{"num_attention_heads": 5, "num_key_value_heads": 5, "intermediate_size": 640, "hidden_act": "relu", "norm_eps": 1e-05, "bias": "all", "init_std_qkv": 0.0535, "init_std_o": 0.0535, "schedule": "wsd"}
MLP neurons of a small language model. Each row is named by its layer, matrix (up: input weights) and neuron, and shows model dimensions 0-159. Each number is 128 + 24 x the weight over its row's rms, rounded and kept within 0 to 255. Numbers have three digits each.
After each neuron's rows, "fires after" lists the tokens most often just before its 100 highest values on Wikipedia text that the model never trained on.

L8.up145:164125098116127126142072167124098135156126145113119166175114134130144083118136161089121119146117110152092125147117146130083106175126087128118170121142149098152147121114123128141165119131115105131098109120127127121118092121098164126136115126140120137187118122115130146131123142105126153121163130102106145120145132111116099073110156161136094097123189143128110109107118117099130129067106129167138160162147114130103097153134096145120103144106107104166112143166164146148125128204160099
fires after: " d", "-", "ra", "r", "o", "d"

L8.up238:129116163161116094092135110133133119133140124122133171153135136110152113082112186088131104136161119109066134119105106128146121160123115145126131124112133072092103119102113107134132107150114081140106160157159144160115169114083059109165137085143120130160088143103119130121085084153129112124147136129098154198103107140146141091146155135121125163140103146124145109116143131114137132102105093133161163157115161117127167133103136135116122150120170144143097110125153145130136100133124112
fires after: " cl", "r", " ar", " Ar", "i", "oc"

L7.up348:137103091164109106083121127110144150141149106151104145099112111146137068130165135104157136164166108109117149120116102078131104162143127135109132196124133102132155114103119119140158088148118140114138134115161172119162111109095125094110177155121156102092122151154133127146131104123086123118143124150130113167165125083115073139140135113125107158132091094114154113127117119183104119149139125134106113170125109155175105125157137154121170149142123114134131119109137123105157081139109092
fires after: "oun", "re", " ex", "ist", "at", "x"

L5.up380:122145120100155081103089172112088147133059103126130156109153156146078125088134167136144146169128157097164169111156130100168124152133174167133105093124107114111133145145121173145152111152111112115143081115136124100157095134137119103118119151157112095127142112158131105147137129079116135153117145122098128104111128121123146141169102162138111134162127150138117131134141153137106141170126121131135100122092148104177110121127073102098141137118140131125104169137100114097135106151175132
fires after: "|", "av", "in", " res", "m", " cons"

L7.up527:119162146078069149169152155163129118120181125142088139109138126133132088120135123137128145152127094148128105101145136131144172107142126123119136143148119130146147097105085089130094143177133100140125114133184104105112157125122101143122178144107162107147131107070148122131120127107158150119115110089140139122160151103153121147163113148109133149120125122110136110112140112113118112078132145119179134083108123136174085143139119177105171141149158137121110125157136153175103134125075138
fires after: " C", " c", " t", " ", "C", " Sp"

L8.up385:101111128134101147127110150113138123170104171082134149105111137159130137109128135124133131119150147129153093128127146142169127105168130137160154107141149106120113115122159152105122091134149096128094152136102128116075110146108167081144117134121121109117081090140147137108176107122161130137132111150101176138078150126113161160177061121150141127143156089114145185166132152090137117127110133123106136141139129112126148135099142081069099170104126095089122138141148132110140159129144105
fires after: " f", " F", " al", " b", " w"

L5.up170:108124107140115108122128138113160156080101156141152118158117130136144171052168161146122056134139189095108078146139136160176113144107128123139134114122148120134110106153129132123140124137106130196125118112137184107131131146106127122134127155140154074107118144144104117110140125199159134115121124144132158138091143119159109106132148135164188111149148138112138137123113120135164077132126128126121121150140096121157107161123141134155110106144171130140138119140124138132092119134170106
fires after: " was", " be", " is", " would", " has", " She"

L8.up112:122104107114118094137115145104138137177153160121133101137142184113149168133147123126114142136129174103114114128097143125152138105139155101104170129175150096123108133081054123144099131162140161139112154124160133179120096095084129111126170125117108107164148150128130119135119076174147151134115133126146110152119113118128141096133134143138128131184084138126115123153163096147145133137086126142092115141138153124138199123107164154088143145148122112125131167116142101141143096149122104
fires after: "\n", "I", " ar", " was", " Ar", " I"

L6.up590:152128138102115122124189121147141126129154107117088138125118147155125100133149137144147163131161094152129131120148077095158080111134135163132105154141100110080140120091096177150146117162137095102150110159133164131112102104095106151140187122086144104149137132105117113138153153116091120117134110140156107124084116128089135152161134129106127150170098122119128142122156080164127105098134110132150149111112110127174121151139179109083131142139091151134119169138139150176154109114116154
fires after: " p", " comp", " c", " C", " Sp"

L4.up447:134111159105140157161137109134112120171087119133149129073128113133165108092140122104135179136134107129110163108118138124142135121142158125138090100123140146115138117122087131085105150132152093164105140137156146143095130088129102138155123057107133127152108146130172166127119121151173160115082130107130168149134123113124117147135109128122138140096109131133153122126189123135128088112115098110149091141098088067154146115124151129147105111164130106098124144123129160098073142077149101
fires after: " St", " R", " C", " G", " M"

L7.up463:145135105132173117167135180119088136133131106119095142152136116161073073155125133131160137124090079102151153132138117140149123139131113125129127154105119149156139106140118134100165107155118110083149119129180141082121142137129125105132139130120145082160154090110140146123122163095067137125142099124154121111135110096127114122152143154153144122147141130124093072099176127134090141166115167147122122132083120151110055143145111116115174167108138141132132139127132101107135115160144134
fires after: "m", "il", "ab", "im", "em", "iss"

L7.up487:165145114120128129091173182126162123157123134152133122100180150125141144119094132189124108132136136112107146151130173122135114156148094140137167083171131108119120096111105157103122125143107112135141138131200116144089075119110106115143112112112140107159113129073110130111125089129140104112149126118117119121093105093101126148137132092130135107128137085135148143138141124092140127122117119141105076159157110142135142145108121110097064161146118125144101142122160133161178135182128097
fires after: "==", " P", "\n", " F", " f"

L5.up319:135170126110083103138122185065136120093149121114118130114108165097114094116141097109133153161152174168123126140141142118103160120123092135137132149103123133128102083098103129151109130121090102119142093140171083135131135139116103101154133171093142099153113084153145119067130150161159136127138108131097120126124180121150098114123164124126109135109123107105124150151142128133111106108087139160161105109145105164173144157139143156140126108146147080145126129103139160103154160102152117
fires after: "\n", "==", " He"

L7.up253:128106129154124165096162135133125132153102104130095138143146126118113149120155122091154198138172139139112099137125115114137127072162145163137079099107149121133127123145121084135114088153141077107132187099131138102106069125132108143158110127086129146177161111117162098111143091137123134133153099107095103142104120105156111152157162125151140108107126160121100089111167127130142103121118091104132127171163109125153125121103143131133131109141155107140094158151139115160150133092100143
fires after: " b", " pro", " o", "e", "b"

L8.up194:125148121136097108116105152096160144135075130136131132110144144102142112101154121150111187122142119126133154111117156129123153139138149130105171156124131128113095102088105103105058110181087119101117150127111132123084103109110113125144148142153150171153170145125155127138140132156114156116125095134132120081122138105115139154146161099151139127166110088098115148180153134078169140113094129137144111101148137110099161147098119103103135168134143140131127154107127130179181119122149174
fires after: " l", "==", "L", " L", " 11", " f"

L8.up515:111065067113131143093094138144114179141058143136102166119144159086116143133120102102134142116178125134155127142110094099149094126114164149128128093145142114096136117135152133114127123120116122105104097127141136123108105144144114100113142135162135097145145198170120128128100059148111131129137114105124126094122150128133158176105130119143134120159153164114149140164133130110094156152154129117100140134164106157144093168111104122118109180145154090131139129091140121129140100135122146
fires after: " cons", " res", " e", "re", "ve"

L6.up54:147138124107129117084115135139116169123112153123156132062157098135162150097120105115151158127098130134169134095131144131121132111152136135155082115144158101088105137153156134112108127101098122115161074136127136149125096148154166070151141129129148145112114143155100133150131111144111110119112094133112145081101122122100184168084130128125166098165117122137138189116113146114100121152123113130139165104110115136126132152115120123175131158170186102145099151084139139109135102089124135
fires after: " w", " f", " S", " cons", " n"

L5.up325:112169104080149155135135125115127147146166106084106152106151132138166105154129121131137144113121112146112127081122125123121146123104144119171133092131131091130135102141118152118084106161099119163130085127138112145088083100160167185167126119139127152151167144118164112111101151172143132136093126101115117119100123112111110097170155147109146089148115108147167127099134107132132152113098131152177152092116115163154141142137102152113137118143131144127099165130151146187183120131129164
fires after: " L", " C", " E", "C", " A", " Ch"

L6.up265:117171152104135116130139188110129142148113096109117105150116104129120090080121119149154102165096148101099157113145119141145173122103088144124116142069156161173128131138139154146117152146061110128103140163151128152121166116098074125136171152132125136114133100138125117102076117124154141122110135138127124116102138088129078131142157152163118098138139164146096107140149124153120096150112122140158137120121141113112137125147106191164117109148175145132089171137130143095123104126130138
fires after: "m", "am", "b", "im", " P", "l"

L6.up572:131142103107095113156146122134131126090168119130146140148132128095146144158110135130151130140121122094129067124092133122126143155152169114144075102131143115135122116141073160145075131106123153137149127131159113068127138142103139130144140114121147135132137147124163117138141127124094121121114135112125111167118139156182114120152126191132147159177127147118078129122152113160095146109112108167157151098140130078122131124089178106138141109171157106135141116132132106136111104142036130
fires after: " c", " C", " un", "A", " M", "I"

L5.up41:136114134122100111112175142118128149135154141122071088165147141125115141199129138136140155185141088119129124112102103149137114115129110117120125173159119131113127117129124153159129079114103142142147136145166129105063099125101139116154177157106159084140075164096116115098103131103166124108167132141134142148135136150146138137121150090129118120122088096104116120125138171121171077106103129126145142126123163157149142141129151126124128099120056134135134153144155141135133139159137092
fires after: "\n", "==", "|---", "|---|---"

L4.up446:116110123103109154119175146148131131162189147134106171113122119116189124131141103078143136138091108147114113138133124144127131107145147162119122092160133130094113125157088115101097131141139131132108116126166136141119164120120144147147159114140144120159112116125155125133108107120156104101124146131176124139116129110206118143141091153063127154103099090128098155089154134123088117131105104175104113101122092098172149122128143125164083128172125106163127122155152163132130109150100138
fires after: " (", "-", " S", " R", " C", " n"

L6.up327:123118126130127170086155106146080144103124169115149139097122117111102142134101118123131119112142112119118085122135154167129118134109138130171122099155144136146136121101123104115081134125128118108063113145172127121056105140123128099162136175173140165134156150159143163128161128107132101103123101135169121094083162114126170148169113090121100138105128127114149152124136123097117136118121127142146153131119125143100172146101102113156145188124143127109143072104129151139170113085102134
fires after: " f", " on", " for", " n", " v", " U"

L5.up473:053157135096164142112093137096176126121144160128100104126123160111157138108118148155135132136178172130154109133125154127150150123121109122134188135129097142160125168144151140117108129104134132087147095100107137085083111131134149093131094128123147109159150082173121133108155138147150138130110145181101142105102118139140104124145146122124120084153141109132121110142166112147103063102143101158166133113121115147138143139160130143139089143132124112169093126096118168088119116146127131
fires after: "\n", " 199", " 201", " 198", "2"

L4.up403:086103127127144124136144103129100132137089128124140139080092133108122088137116133086148151176119144108156129101148137107149106110121146150148128076128128132139108129140145135166050113134116104150091107132109137131147110071127133140165133091132146143120150167160152155091132101125158159125117117132159118142140148157128142110147185155130138078104136150138129157139119079142108142080137106162129089090164116138148151115104150096155119130123077134092079146128143135132154113091117157
fires after: " G", " 1", " 2", " J", " R", " B"

L8.up348:157125142113112121116136168158124108150139146089105127111121138049135129183117075119135134118117111118151129078148128098121119126144135138143140112174129110162102126144077127130087140132114168138122087138161118159133116135122131131147101141116156161122178164112164077121178085153115118123159092165159110103163133130139182134100146112162133138132137102127137176116139102088093146128142131147152155097116146174117134144148143097145114181125143108120130137133155127140127107100115107
fires after: " the", " L", " v", " n", " V", " an"

L6.up568:114108128141115150128166149144126140090183126164114145103078110109211118104131126080129124111106119104103117124163131103089094199134109140140144116160133102135134131169125140149126093152131116151137146156166125130147115126143161136108117106146144140140141141093052158150162107090135137123176108157094145171109126081132097126092101106112126130123137106107127115085100116111117120121143152119125117131157125123126106121108135144123104105137134126129117094116172157082116147133121091
fires after: " d", "au", " con", " de", "o", "st"

L5.up381:129135117151153167096125146118156130190124127142110116076160108168108102079111099091140170123145112146139131112158155107147146140130158137126090124173134110144136116137119151098111128074141098127150116145133119134127124059155108168182118115123152150144104154126115131119115135156165108102137138141120143166100106121129124118104134125130175098071126134108139152100144113084089132118105108124136126097120157109173164120145129131145152112129135159104117147121186133156134142124066099
fires after: " R", " S", " D", " C", " B", " H"

L6.up354:115092087091112109104127166148136167133100128134112089144113132154120143110133152119144135137128166138143072134155152152150121176181140130134153170166126138100124149063103127106126146117143133150092143137104173130134145161067134093119124189146141115090098103135109146184114124155128122159111129137136112128111124112120109120130119115121146123140116145129096129139141144162141066092141083124161153102144107177140099151130092084140152146160101135148094125127124114131119144121097132
fires after: " was", "ollow", " be", " is", "om", " has"

L8.up342:097083139112165167144155127127115143110155140126107122082120155089126107100172121114122154145100110120137135153126161104141101099106147120167118147065146137129121093099138107141101134127093129130135196152109125122156072123158127093100110099130135144146156155111131122075122118119144174109118134124128142119076142123160126113127130106174160116081145124127108103130139156104155130104156136130133121141116090172113164118112139135088107128074171098125107140126176144155103130138103104
fires after: "e", "b", " Eng", " Ge", " E"

L7.up578:154078120116122150150148123145086150137126098099095163101120149093126109158108113091136148163121100134185129102102114071114145135157153148122117125163120134153081124102168139081104092165135128119137147129134110108140115182145153142114109135121125178136139150110184150151161107101103129121162096142166138133139134148109131142155144105169133099124155153109140107136123162102153140085088085117117126141146077153149138152139113126129126131106140127103125107145117134108107115098078094
fires after: "ed", " v", " b", "l", " o"

L6.up125:128135133095138127083077149095133126110146142124097152112090125100153105076119119118163124122132110113147140141083143089117170106120114147148143138126137103140095138157097159143175106132110144136125104126107133105121077160136148116121139113154109088196155121119136177156131161144111144115153099132121134127150151139139122115081147147151142148161132120130126149100135117080149164118135090164104136165152055121111099169093124136136123122149135132159161147151111126077103142098137152
fires after: ",", " d", "ra", " l"